Weights of a small GPT-style language model, trained from scratch on English Wikipedia.
Size: width 256, 4 heads of 64, vocabulary 1146, 10.8M parameters.
Architecture: RMSNorm before each block, rotary positions, no biases in attention or MLP, tied embeddings.
Training: a variant of Muon for these matrices, 622M tokens, 9498 steps.
MLP neurons of a small language model. Each row is named by its layer, matrix (down: output weights) and neuron, and shows model dimensions 32-159. Each number is 500 + 40 x the weight over its row's rms, rounded and kept within 0 to 999. Numbers have three digits each. A neuron's up and down rows have the sign that makes its largest values positive.
Before each neuron's rows, "fires before" lists the tokens most often just after its 100 highest values on Wikipedia text that the model never trained on.

fires before: " ", " the"
L8.down388:465533475403438484554510442497424544455545536458561513448489477507430444457518489465493520530453460437470425469513523581490450521503530491482533531505467499512519483497475513498576406461458471480449429470477519530523578433550563537432499486544568475490440503487443466495517484500383571506532524566498472502509485524546534480471455474544499504462485483547499548524530514497507482494503

fires before: "oc", "ist", "ign", "emb", "p", "ult"
L11.down334:512533548507473547524458479582502592569483496484560536526454473509535476496481458493559538506506568538592496468524449515536558534485465480522405506467482508513511484458518497467513523445486503579463500563604509441449458540563472530500481484468487551540470469471448465522470462518543536554527429505555519525509455476526515466521483519462557501515563484584510535399461448461472541484454

fires before: "pt", "ect", "ec", "ased", "ase"
L3.down27:584477452472486524473445482438542523578506561491568529428444509541499500504513486441489550554514450600577514600499494534425459479476489509520416488540516515438497462462526481467502504534477467534461524499613467474474461532518529475554496476491541483494493428471552448524529511502452500539513476458499455584568535499560509528438488494555465505451485517495465513501479558492487592538551

fires before: "gan", "ig", "al", "b", "us"
L10.down192:527480499459462494454528472503581474525462494468450465482458534521523412501474530458503511597503512513448487430479489458584530490458554519489589510572554517526522530391536525432557429507491565589498495436464472559534440534489497484451531481549485509523534479518547523475531563522466563492498499532552570480524510425505537486492474552513522491519572441552574462478524536552496502575530

fires before: "ing", "fore"
L11.down79:498431513511487483527580484514551497476437509525427498475458488425486552555501465542486447435466649522508532526522528560444480482491421545418564471494494522503471504540507503457473500468473538480452486546467520536528547556558586484492484522478548541569486530522565526485529418546468503519528457522525449474475507564523412451655517471542511536451483518474489560542492491503477512465470

fires before: "ed", "ing", "s", " of", " |"
L6.down431:557501456534528495507426487484477487494504555547491466532482524478527455537513493460514526456536524466572461505415496456511496543501436495519452490520553494389522525516570467463557474524546519551491572534457539498485499512392549477539472513445507585491474569483444528516528471476478476454494510512467524458471533591538508576568490570547535537554509436565508541512501522443455500518517

fires before: "ack", "ain", "ad", "ade", "uc", "av"
L11.down365:496507511472504448397510484483466564514491518490473540547524482499358456489480499433527412499531556490508528551469474527456458535487438550486530526514494526537471466526459485476495435494480554567566514438524472492452471489503493531519448526497470514507469475513502518472520497536437466509489524536493495458579467530526514399468528508498546558515480603482539557551548458490550537505453

fires before: "ing", "ed", "en", "es", "."
L10.down62:451463419529560561428493520516502487490460431601524454521517431512476533520520523520491531464532544439504493539540493499511463436475489545436543506511490474481457534494426496505499505467487490534455442529504523523508479532524537464575543392526458503498418454478518493532453548570531472435493453497555486552486473542443429636481504535475493617446496542507447508530456491468534471518503

fires before: "r", "ro", "in", " the", "rib", "re"
L2.down484:460492484550471547493510527515423523443535469501498470484467485466502473564540556439526487517452546455585538362539468587491540449452497504497488481505503568572548456519410495440481537482485535488543401496500523494568483498458521526472410478514544526534559520520428559543469477483467503435445478512504458498558435497522448569479567490467522499500501466536545436475439535421552540514497

fires before: "gan", "ig", "d", "b", "che", "th"
L11.down415:479446503530483464493483451523483566427516519499502539519490476508512450542471443466477449513455497521419402479504493516508507584502493512472569518565577505479500465481457466463467449514588522428466471519486467532517554558462456498457509514497531558460522531427553567529516507534528527490469479489555564452564493505495543564501516553514527533460467526572456534572493496483578451535484

fires before: "c", "ign", "ail", "p", "v", "ter"
L11.down234:524497497513524421498492529554433502508515458459521522491485530411495560460541536500497467534504535519469467466546517503463483437495577485489487461467541534538493503480524485480454431533483428532519548497495436498510432500546516485547435515583504438485577514543509456558508526511531466445450574530541466424538520518503505487455553512516473473476489465611529497443441510485570542535565

fires before: " to", " that", " of", "ly", "el", " the"
L12.down261:490407560467590516522432566527471490466513477473559600436530493500493514536560448513433486437465463513479474536501458466517488462460543569504535503465527532482562496440510549518505557498525422415459586531581494526481461460484486511471517508452542517543504476530489494499523506517378475495491518555524436488440502496528527526465531544543435504528527461494478528538521478519510509481520

fires before: " |", ".", "ing", "4"
L11.down64:459511538526494499542481418480466427478459508548423534538487511454524440534460525443468497523488481493440514487470515471562447470547436559506444488492503499501503557514526496543469523474534462441481476511463418497522501516461467492480500473466523494424524509518468537545552490485446524534543513401518521451518485513457580526488531497581566496441501474511444428463556481498517483525520

fires before: "ral", " States", "on", " |", "."
L2.down214:493468466476513546489557497501532556453524600442546528610447565562499497549467545508547536523528502571487514521532530537481507513440515562483449503469486470488502504478536475519542544446529557502504491489548514532483496518489540545391553486532547502500522521454537480527487482495445546485484506505497587475471524546416506564498513514437487508508488535507467454628530490508467454559456

fires before: "ars", "ge", "ut", "ect", "v", "te"
L2.down248:511467466458448534440469483530541425466529494490485557479470462438464505481397447509475526484544469587528447512488489460491583491476531464448413496505472462433529487532514477463526445450502559514571497510542522481473446508479528460535466508489525476483489516593434450475466497429473473529506500466502447490539556439460458522481444503486495465480505455562469532553540559468527402471421

fires before: "a", "00", "ian", "es", "on"
L8.down270:478441525534477524435464476560544459465536519543538502515445515566505522483455520487479491480517466527482484476514457520374511554518463516466484475505544488445531449580494479464478557511535527498543486438462475536462480463455525485478479550477562465543493423488492508450464531480479466548562485553490546543494458408573470520473449484576540499554573545543425486536574478484513513490478

fires before: " to", ",", "ly", "\""
L10.down271:485447615494427549524451498492559503508470597508457497549461494533554492549545443453453546506462562476512472524503501488481521538513549534491466532497501452509558557464544526530404570583544454479500473546510470442533531507347481457499573463462497563456449458484417521420460453505460484514462510467526508494516536552483530474447493563566489498514416487526509556463465537488535547559468

fires before: ",", " of", "s", " in", " |", " was"
L6.down433:481477459509480432470558454478467494532523447472475433479477527502545482540523522482468546502458521427562511450474405435482469426471453486489419507510479499441507533482462465459517513493534544614506553497516498467455454485440515506553540461527502533479488462525424512433517422500483513504461448544499498488449560487518560572518525495519548473532522442504493378503429425537443532533561

fires before: ",", ".", " |", " in", " and", " ("
L9.down248:515486488447561552504513529571495516514508487516513432518396483499467491530515547497409471572534461578486476541486470447499478506456519561508488487460525506609512546495488473494465524533536489468407495478486513467614555529478530495566441528512522528443474476448448481472504515480522512478500429480466547499460513556535485517450513487465488514496468532523510469507546523509561514535491

fires before: "ber", "b", "pt", "e", "p", "ing"
L11.down200:506513441461428424444518478510422480501501553542473570493481480503544482437485480460471504448482465456502497548472560429490549456539529476466458523513472504454504530483519487462426461536479519506502474526395485495502490501471508506531501437520595548427443536518600547501546497481505496566506485519539571526444562467518497538527501522512506422479452558515456451465477471543489433513536

fires before: "th", "ow", "ut", "t", "ie", "j"
L12.down32:479513436483502516471531551538565427480505438520534519570464562508503483489474461561532464483384546453543532526501480471420496490514434487532493511474519496454493456539569438482519463524475471457479477466505538524410476568511478554560535533445447549466527519522477498494583435593531518478521433512487521529451494582451487482466464440442537490498537486487471482440493460594489557472484

fires before: "v", "f", "ut", "t", "gh", "ve"
L12.down173:532454522483511509496575545429500454502505508486462519503477505518522484461468556511460472530569531580446522495583444491530430429554527533490444546488467480571502470593451435547469496502559532542515451488490549556439483459542564513536434471483542418468540510493471529511485519477530462500493509491545481527478486506506474600515453443512566499601444525549481529499533542532472470510470

fires before: "ur", "ures", "ain", "ure", "ist"
L7.down338:414552485472477440516485447510548560470519526480622448431468531474577517518498485460512483454437443537501561516492488454462484458462454465487559491581494449513458426505489466502516561462486522529515446511540529524503493458562495481564503483453443488550535521501454498466507492556556488572548437507497498491436509535476502515579514515482447443536558490516453528505516570473474515469501

fires before: "1", "6", "4", "2", " of", "ed"
L10.down462:547525534498517575430520469426551548500503485444440515507480523546468539595432516530518529564503491504480511502521510536473554442446489470496474470500545542476449503511467539531523458518487555415520487473544483464518470512612511496494484555603521436438516535460549480517443540503483498534511497484536501511513544473474425458474560420450530508518477430504514505443485508531529493505552

fires before: "arly", "ff", "ach", "qu", "p", "ver"
L3.down347:444443504567536459474528513494421459530506519535469518537447465547468504571503458468419509494478519514483507596534469495491544494445447550464513486494556501471554450514464441430509453507503460555481470476485601520551500467444488488498450461503474503532440522449529456489577538510535562545498428523444457515494561514575479600526507519547512495578481513499504497552445506504449494497473

fires before: "c", "id", "y", "v", "t", "ate"
L7.down346:512507550470584493494567548522539456538507486481548411466508521481476506480427494497572569529470475474471558480532489563480520489442553504507511440511546471460496478473558449451467548477581499513478575426489429460529495606500502512556482549531491492494582450492560563542523515539535533449485513520447463498506482440510487513489601498568455535505553491532570514536458563491504549482519

fires before: " ", ",", " |"
L9.down410:454574534578482433545500498478481507513450488471455465468521523526521504549542554513527439456546573533520474529500532434485510467539490495495490503476507509387481563521582478539506498490506461500442493529520508503527500523498509484394498444481519379412485513511488501556586451485512484454527437461496475499452527528478469568514581500505589559470539523521552459487457467462473539519496

fires before: "ing", "ed", "iam", "ment"
L9.down496:534551448440489516543509510478495478499542453522497597474430487413588532468447508483514508524413458550488466508488564501508515523416518453481483426580499507535558461485486531479471532470468463507545479527474456501490505505472486514527497518497505591506541504491529514420483474490574582462486491503553501482527532501613413662472489493500493553481501469495508430505433483472459541479459

fires before: "an", "ir", "ough", "reat", "ose", "in"
L7.down293:468481505549506506522467526508456522532505510519522479459512571527513480554436513527528494522502545498501565614485502483515538494499507594515481483532512556510488473462460582551520481498544501565571560551493508533365465422555461447475508483481563554461471502563494500478473543412519508523491502531475489529554485517442476501488469435532486462520520450526509446453480483505499464537551

fires before: "c", "ign", "p"
L10.down376:546440586472554391515553431558512585579508480549440488515464417496483450530498472470559452528521549537502468377506519502503480471518513514484454552519536483552561459498577494558478479494535482493487532557514469508540495529513555511499550515536507541506462461473497490501538438467513486478458496509542467506552541492534471481495450546501546507501456450494479561431480486533609507466520

fires before: "t", "c", "ion", "ivers", "i"
L11.down501:518521419544538471444485511510445510539520463535470530448537522466487477562515495552514471486513516503514520556503516480451509493528445532471516498515455484501528415539404510451490456467483446498534495488446504466512453441517455461496464448587494482504533459504462503514397492533499472580521469570451506474494470543471536461536450477584418446523497484484484467511483502506551554470483

fires before: "s", "p", "w", "te", "st"
L3.down287:524470573464539424531521512498599541534569456539586429535482414592538520503487496517538424598480498558525528553454403479589514495564517525541374441467502490515521433461452474515474472539516497450499501498545481480547499512547510533393507505542540487481532548502476526520484521478554538428602520485548514484456466554459523551515477508450457440486511472524520500517458434562551448473506

fires before: "es", "ed", "s", "ick", "at", "ra"
L6.down382:490479548449501472524512510516503512497491548426484538465556501543579464570556514533561466548522477465553466499438531514476514526519498399430518518524500499520517484478486478496539499525501508541507497496552455582502495471528567490473522534496507580495486505518518469454510470542435453506441459483537445567421437517526554621513474410529562522518527555518553496503539492494442487544436

fires before: "|", "|---|---", "fer"
L11.down487:439433550459533459558535550511487491463567458512499466506451475405541489485482533483439501474516525525528502526438453499454479452436493503550562526519487488529513446487539550470484478456517472514510473633471503476468529483475562449530551426476535442500475518525537514569506453524516482499481427500455496535440522546440425543552520480508441607458454509477517583520572473486488436548529

fires before: "ation", "as", "ai", ")\n", "z"
L6.down508:498504547552537440462437490411425527503535528525456485506451448587518521495507536556480473431485515532504531492509544535478487471472488471511498461484474446549522472479469502490454422489497498528462431555490519523432570543499463555505532485578573518562553551490465553533462472444513557574534626462485486515520469550467492509496543462534506440455526482500429473497567511476522417560529

fires before: "ian", "z", "e", "ge", "g", "ia"
L2.down265:553490469524568581602627453565448503436440437538399525498489530500518450494483424531505561463430492557540510470494557479485597621528458496450444436570520540493533430511466533496422481457573471458523459529491480508461460543503486514550502508476483488540527565451418476470512547512519469521538520526485508483467483543490481456514545479476524508578463488516550450543553452456526528485517

fires before: "s", "es", "ed", "ents"
L11.down305:469520550471558441453482542522453519454536426501468501513594492511504489496527484508552460495530563493487501543490477528523524535491401464533470527449517445504503513510459561479554490491552517449521508496488530366544489485525573468526547493466600402469453537489522511482442576456426453410494457540575476521477439524542466541547524520511536483485548459517489509517526507516533441461453

fires before: "w", "ad", "te", "ak", "en", "c"
L2.down449:560469474443521475502535503486546534489515505536488491467481516496435531528474437549522511486451537490544439426512497484473522456450436455577435505493479405543476510531515465509521568500419492467464572516534489435509544443500540523465502506543489540507517437561493537512514447506528479469473474499498439538539513482501522590489523540497489517560478464503597498546394457511512542528503

fires before: "t", "ion", "c", "ivers", "i", "if"
L10.down372:514478484460497540451383468595371563447491534481461464476457481518467432473514477518501509547531533475521512492570445497569445507453539554471514483528529542517477472526497538453509486478477541449506540489482485521551505441498508550487454510564477543463550451601475472475463549557479522531428477528433528520502462479472458527485414459525549474455562468555579457448529499542519488462490

fires before: "==", "===", "=", "|", "-", "S"
L3.down328:551451501419500481491497599482538465523489511504500523556488517485582463536527509499494565513481470563504504490496514433536449511513483544493549530508496456506588471490542502536461480432644470493528508473437489515486457441503527437603475507512440457544501465462466508489490514465500470552491465456590440527537492495514467523541486468617434517504488499560535563489484543569489482512469

fires before: ",", " (", " |", "\n", "."
L7.down477:507492492528494455484478503496518544532543552531534474488441543504510494506511571513529508489509470532473526505495485507502524458466512526536554530546556576501594511456453504486462507512539490532515546528476502539464507516423504486486489561490520466396456446465433510496506515518545570502405501483510548571453515531514378654535473491550464545523536469536534464515489528475497557486573

fires before: "over", "es", "ed", "on", "uss", "ect"
L3.down335:527496535512455463489552522536543543522489507508544468597522475473463615495519465482560498505503451529468441460564577567501457550450486446469485485447511473475450534524505485491533466437528493578482513475523516544480500564562433448494531571557470577486478457462525479508456488496487437484472438567502578563545512468508498447486527527558513485491551560554481481477525520501470487508476

fires before: "t", "ist", "pe", "p", "is", "ie"
L3.down212:537470486531455526487480449488461574485483523497466515548560446491443497450435464469480565426483533469566451522514462488502513545500520527496547435449537465548460475559505486520493462549469444535470558501472470527491456530514495427430573578440477475463486538510473496495551431526503507464606558533511484547471485422474481648522548508438578513480503473482459538480415535470547510550499

fires before: "ing", "ed", "ers", "er", "ment"
L12.down35:465489489534466489476497483440531441470453492488536542539462499496505497530483436531551579465471468530562480489549526505505471530531522512524414504489396482504503557453451502491450551456508526486508510512494465512508456538560460545532484475501496559551440486466519464441550535447526464426455520456518504555464470487509486608420508506491479511426515537523510419511517524450559475565497

fires before: " ", ",", " is"
L9.down363:531562432480457521568469526503459447458445512520514395479489492504545542505460495506475456428519492501516490476573428534511474520472489560526482498539521501470499494474582483505514432548560441504509486456515534476545522437468534478549582549481494436481422444495533527457571508431448431541524481486481567506540522473513479513479479503476489524532481513500536400482511515428567513543503

fires before: " of", "al", "ed", "ate", "ge"
L12.down277:500573486576505550503451488508521482466439542513505503514514544535513523516384463508440554470473444493525500482483542515519507500462482566438543565531547549444476502503531498521467419455552507459438439542512415458498462479499493528560502529503504503507504432521502491560485508500513476494565453531513521533482540482575543528487487455476579472535491431528507488519561527536541529436625

fires before: "t", "per", "p", "ist", "pl", "pr"
L12.down6:461552505524498453447438476515456499497525418566545514509510550591506532477455563508479491481444499503556466575493551512527455505616513485510528467554497487524458485561539542477472469544505442476520539478542479555502477513451477485449463527519487525510537490583487421496506531565549538540556518501576484524523474522478437620463477493543481421508473491542486480547446486429465531536474

fires before: "m", " (", ".", "ill", "-"
L10.down417:533488535461476533481525484519486446526464484471452483542479495501553513529595544484478446500562565518526494508484489456527511490571500558583556570485462498505515493467531434478506537466499488442444585455530458500461524496438514481529524519505429531522514504482450535554589472483484442476557467484479513519475487534509531575480438531481518492578484498419430510466527493508476518501525

fires before: "est", "al", "ar", "ick", "ite", "chool"
L11.down204:466444449546418497576513435617521414453490496457535514488493533518485479545537520463475482516478483495536489503490481527479523511485568465542514516514504437490500571458421544515595534511481478502520462474503498527405594534512535448482526609521514504434562466502525498402493576469547552536551512559560522426514472570457535592480471517501430474450448406486475526497489477513455504478491

fires before: "y", "ll", "l", "I", "i"
L10.down55:575494514468550471517484549561533468516460497436462409551470519510498519543522434482507444559529519411511434494524508511497488458503479545461464475528628620486514493508448535519493454477519586465506505486500527515548513523515514487532537469522467524448503516490492461437532534497537505557505523426470488505452489437507548596535453506521399517495521476542536469474437525540494534543447

fires before: "ased", "ase", "ished", "ion", "ted", "n"
L9.down387:450523448474485489486476476453446515462447488489510498514468484489455505452483467466462521492471473512547423577526423527469482582495474543481470441571589550467542490505524544460464501507463479430546450522552481505522462501441504541450466546509535543536552531548408515504531482459472483495496528491478511440487531472473430617549568475481541488463555478438482522488559503431474418563511

fires before: " |", ":", " was", " is", "le", "h"
L6.down477:533530527562511481480456544517502523497435505389424521482461594555548502459536407439547543533468483481544424504500472506472502480508493453464513525541544530501486470537573494570494504509531519553525495551549465460461530603500476415564544453529493457563546416527496445501514489449514441536461533488471445531484471451585563553478517502465510614496518517481509559504478535454547442524504

fires before: "over", "s", "st", "-", "uss", "ers"
L2.down383:577510533520474514530513509504505489472510523570493431498502507555489523497441568491467486472456463551515507469414549505489549460416483487533506496500599451498535505470455468490503544461511577522516520578506485532515441477424506459453490526414508428582473494550513476477538473521431509464466506489512469542530516483501509517538438529481457516531492431486454555490539603522572445597435

fires before: " is", " was", " m", " had"
L8.down107:532549516443502551455496481581486568570470556492497531471525568542598552523530500497532500504521548500484487515522473501523515455520575518493528489478483478545462482476473539505479565542479452548539518536560495472489501560485560514505527386519481518416462485521469536508483525466481502519454471517431517486473461469441449546413498500542495571515478518462461514540519485470492466460510

fires before: " ", ":", " of", " was", " U"
L12.down145:495470499405480531570608518503460529480501517500473479528486546518532441499515518593519504529473501511521506442487586546494481490548456415461519534551543498486514531484565474513499558530594622476459461500493551430493505460507465559534439487563490510490499571463473487551428490496517490529524472513486549446512495511509506491500440531570486600423501462537581519523468453538513442518530

fires before: " |", ".", "ach", " |\n", "il", "20"
L10.down58:506538527545519433530482496543474477508436419483480537567523486539498532522582449446452473495535509524455453526519545512458594473568481548509430556455518462558512507527458477523455519508514480512483489524535595506497468539473488483476537453453444551494471541489457464478467471538484434545509408429510465541462547499512490581486548468499527530516537500507568571474478482546419571490455

fires before: "-", "2", "+", " (", " of", ")\n"
L7.down257:469521463437480521484497495512485486473439508541497507478455527556516426448473521530521527553547474495453582569497492519469517529499526482594509539563466429502525503453484543490519421492565520499498487503551464505460545418437477511486486571505533483515492488478546603427505435425480509434504415516514472453524503502486474389546485455523558504453564460519495526497487557566497575480480

fires before: "an", "es", "im", "h", "land"
L7.down454:480526458476409494479518537469561526479497524479577543495492530500487502538411453501492589564586539485464511469499498493475534527504526557411543494492572518518476538483522551526520542545543533535499446500562495530462440471540445530471549486489518547471588538532501522527481446556520548468522463519575464409470496563482541480537482455480492500480499487464526500544499526448493484444489

fires before: "'s", "al", "ut", "it", "ag", "ic"
L3.down321:505508469567542542482513524516456467526428501485512476535486528498473555449530560493537494472452486394537471509455474535510555446460504448491450457451513478510471485490497487486616521469520493505429506505543476469503457447440537402405528473559531472495453455525555467508570545509508563483485541501553516479471465474422512539590438507491447566582510467512536511450516458504468471523499

fires before: "ed", "es", "urn", "s", "ok"
L11.down491:498479558492503471488436533462499552492464581440454511462575523476510458477544428501427476527531529526484457555508525499514523454512549485518492514482530468420543552501473516478546515495485553413447510453472434572397530478519516520569573564509542545530456501541507467499540561505558593487489485501497418598490504511485484509420480503489526547490572531481480492442421450556471508528467

fires before: "om", "ough", "ir", "at", "ose", "is"
L11.down224:491588542485521571498440500528491544445527439510509538497475633512486455510506510527522562494524487511465536506580493455495505531587544553517553481503507483502459481465484496511436445509478520508552517483389560417437542578523496532414549497553457519522476450554465517530499551459483468464525562478488488528501487493537439614518495500557470527496453477513493485476501504518464489546510

fires before: "r", "in", "ro", "ent", "i", "red"
L9.down372:536480535487487534524460559537474488543572493447531548551489519522565442486602511463516545522484449492554539430488539565512462513528469481460559509500515498492472513455462534518429519414560499497539442490567527498560498426518590498545491444456478512495494565540554478507576510496497462481440403499439522494506551524478508534454505468583479491438473553458483479513492518492572600486517

fires before: "uc", "ward", "it", "al", "c", "ition"
L2.down7:504533453531470491457554456564478468458538531501541526486500540442584569415530494463486485513435530543522494505533479593447539557459479488532529487477530483530514525478420499427475422483461528515521518533550487474427456484504462473504431556509485508478491497541550478453507432499539513413445535477519507552485542455463516487522537580483515601507568517556581559450489540582548449504494

fires before: " of", "ic", "s", "e", "ing", "-"
L6.down436:506486491498571541487484407468497541512569533493564562500475498539422548505409452507517514512545497508597485525486520562502459509539549509451467388475463475489558527518536496543456521450541581433505417473474544546422534473510465497532538479526537510535548508463528467528560508539512439494516450529486474497531480453499422456529482541523569493554503508510493544455510495525526455514530

fires before: "ect", "ec", "oy", "olog", "it", ":"
L2.down89:565552511569512496512507453513558475472522502573592512356498503611487509490519531502554485545515480506543464511555556515528491508496431500514482618539483459516522548519566506573547503491442508479543499542507517406534540553539510482565467516485481467424484572501422488500506471477458511530477426500504460500512504471483453531502586540513510506473443475552471476499501469484485523497455

fires before: "mer", "all", "C", "m", "v", ":"
L7.down143:531457444507521508502493478521568512521405544509527512598475511483479526582479534475527537453505497485460515511530500577479491476486548517490532453399533480443438536512508481427528505530511481501462542492453555498526442463437493544498493552477461517518549503456476457590453495500503546469512551500458492499554494518503549386504452573460460472502453461505511561525501517540498536553587

fires before: "ed", "ing", "s"
L6.down18:450488547434505551442494496472473539497498513497480493513517498581558474519489531553567531514526496498535503468439610546536375514500483491468459419474461493463495478449437496561459490544488544444476489486550559523502451471522441558549465502431533493497507479509554539505506546497456487456515566449531467569424520481458520555458505469507545443469498505503554528504500471487510519453489

fires before: " ", "al", "y", "ual"
L8.down64:549521514469499486612521475459539448498444457474492495488507524505445485517438518469500537498485556479533488478557514545520497482496568524459551445500471592501467467477523517455512513411516541443428402493456510501502545483503493569510442542496444574476510540542534551549458525562525476519456485549513476500573499401409516544491487523461512482547509515543514553521411444526472476536557

fires before: "ing", "ed", "al", "er", "le", "ers"
L9.down465:533486517533489520530453407526516481484504486485526500416481543510560533505499464499481489498399549485532464549488488501488463423510465413504529493537551455428483479457552480492537496507509488483492504562524520510521536506425478538534509506462522540541516487499459523544496475483478483503438451486492441486437481574570469682506569570536405523550459472526482480487472489422516487453487

fires before: "d", "v", "m", "op", "er"
L2.down476:585572490458527506537444457516468517521481511567562524541510497501470502508572480492511512479491541502458545562453520550485495430480526542499501451565445514496541511551512496544496508507465529486571493416516465462487498460520502557498502549422488520509522534448525431474504386454431453512531519533486442523525452493566454447533512503521466537545518473528525558449493455470526527527505

fires before: " ", "e", "ts"
L3.down340:478558474513477490504454499542449527488492532540524502541475538471458487497518547431524478498527483510482499516487496524531496495517474488547497488570475520497544452523506444553444414514552450545475548445448446500568531516500513528535534519507470518488431533566478429477580538536481492551508417523507481525496454479540412556515554535475516474520548461524596512510489457503497590515521

fires before: " |", "s", ":", "es", "20", "als"
L10.down305:509476544539493497466531448460505527483471494534473462468535532511526533477459448495506536469546481477471543518462519533504561498485530534519505481494434476452568511464552588485550477530518525456502518440587504528477507447498472471585541534482472463505482459505448447490510559575556521432506533456455493550505477545445499452486494559495563423451479542454497421487514497549462557369462

fires before: " ", ":"
L8.down344:455611506538486498491504602452425457490514533531552473578508512486498523504514576482433534430522414474507483446542451544428534466471505539477487500609571483460493466498540530503499484513617508487492419442439516528460458464448575525613501542529552482518500469469466477523457504505471485510502497474478466488553522470562450583456473504460457511526448456490506558449556459546552467493534

fires before: "it", "l", "ail", "a", "ition"
L10.down269:495521449541519493433466519426575525525525478555547547527533532549515516482470462441445459449479485543507457491489459498468429449425468528531484493506518477546516506439492516452463501468475536411540547478581525497486446531476522470461399571493508591512520544579466549510561479491480538510469508444550551514534467532516559512571523520524474568510508460458542443493552509546487494484497

fires before: "arly", "ff", "qu", "ach", "le", "."
L11.down271:536464499494503397523433499532531435531551501491536487581370443508565488540478537539497464466521526436496528509526581557546506481532523475475493530481492494465562491511511449491551464523493516483404524491528617465471496531515545547518507460519464482519433542465458537479477505544506541452447555479462435488541513596481398556520498433520474470495513405457511532518443489463490424440487

fires before: "2", ")\n", " (", "W", "E", ")\n\n"
L8.down374:465470443507491549482500523485479502462566533516484555459512524505498553513468498506455444492514497468444511491420464498461500476517563571480476539492450530572501510475510561505508552494493592509534519459448474559532501544529467566475455482551495393585470495536534550461576511452488467554487522459438579424461467543490542433571571467468464507583545507504546534512448483507402454490503

fires before: " (", " |", ")\n", ":", "mer", "ign"
L6.down345:560484499458592532491491471535492583468429528529474467519453520516489480479551524476548483423478532518501463521480486408572494581511471527467485538519452537489516438529501558498543486423522501507505487512492535489484592491560536477466553528483515538518498503458545486506445563504456501532406494458487522544458479556517470595503517534451504474548502549582517475461483489467489452599445

fires before: "d", "ation", "s", "ed", "c", "our"
L7.down484:465601500467466570479490485449413463536482486478508567485494521524473403503509500521506566477521465459499462544498575437516508480513503523508465496478524461455483507571445478453493498441532494462543437472488513507471539502476455481480545524529491503544524547568506528518493407536554432500519479576392379543518434536463447453516500461491436538540494458502463479460495555515525540481462

fires before: "ile", "at", "an", "im", "ite", "o"
L12.down387:556527442512516447531442441504502549507530516501488509521521556564449458532454504507576546496498467530519502506489560451540506504474429455524495559499522525437444467488500480454488441481484443433457559541549491523513441469431495493488503477448486533532484517533501491524530556464558509491485573499532438467531479457550479610470505395496530464545525486611461448386473541473520518491374

fires before: "C", "ot", "ual", "es", "mer", "al"
L10.down153:459569527553465425555548481493476473460508487512517465513557478528548552477468477503436503592516563470477525537493518475459481468479518459494567559435494542452437520517524485504516465488593512529545495478501541478501506519548468468562486470506535490535455555487529515603486496537558509425453485527448415499604504532485503457508500528452523561465513496540571488513507475468441395521495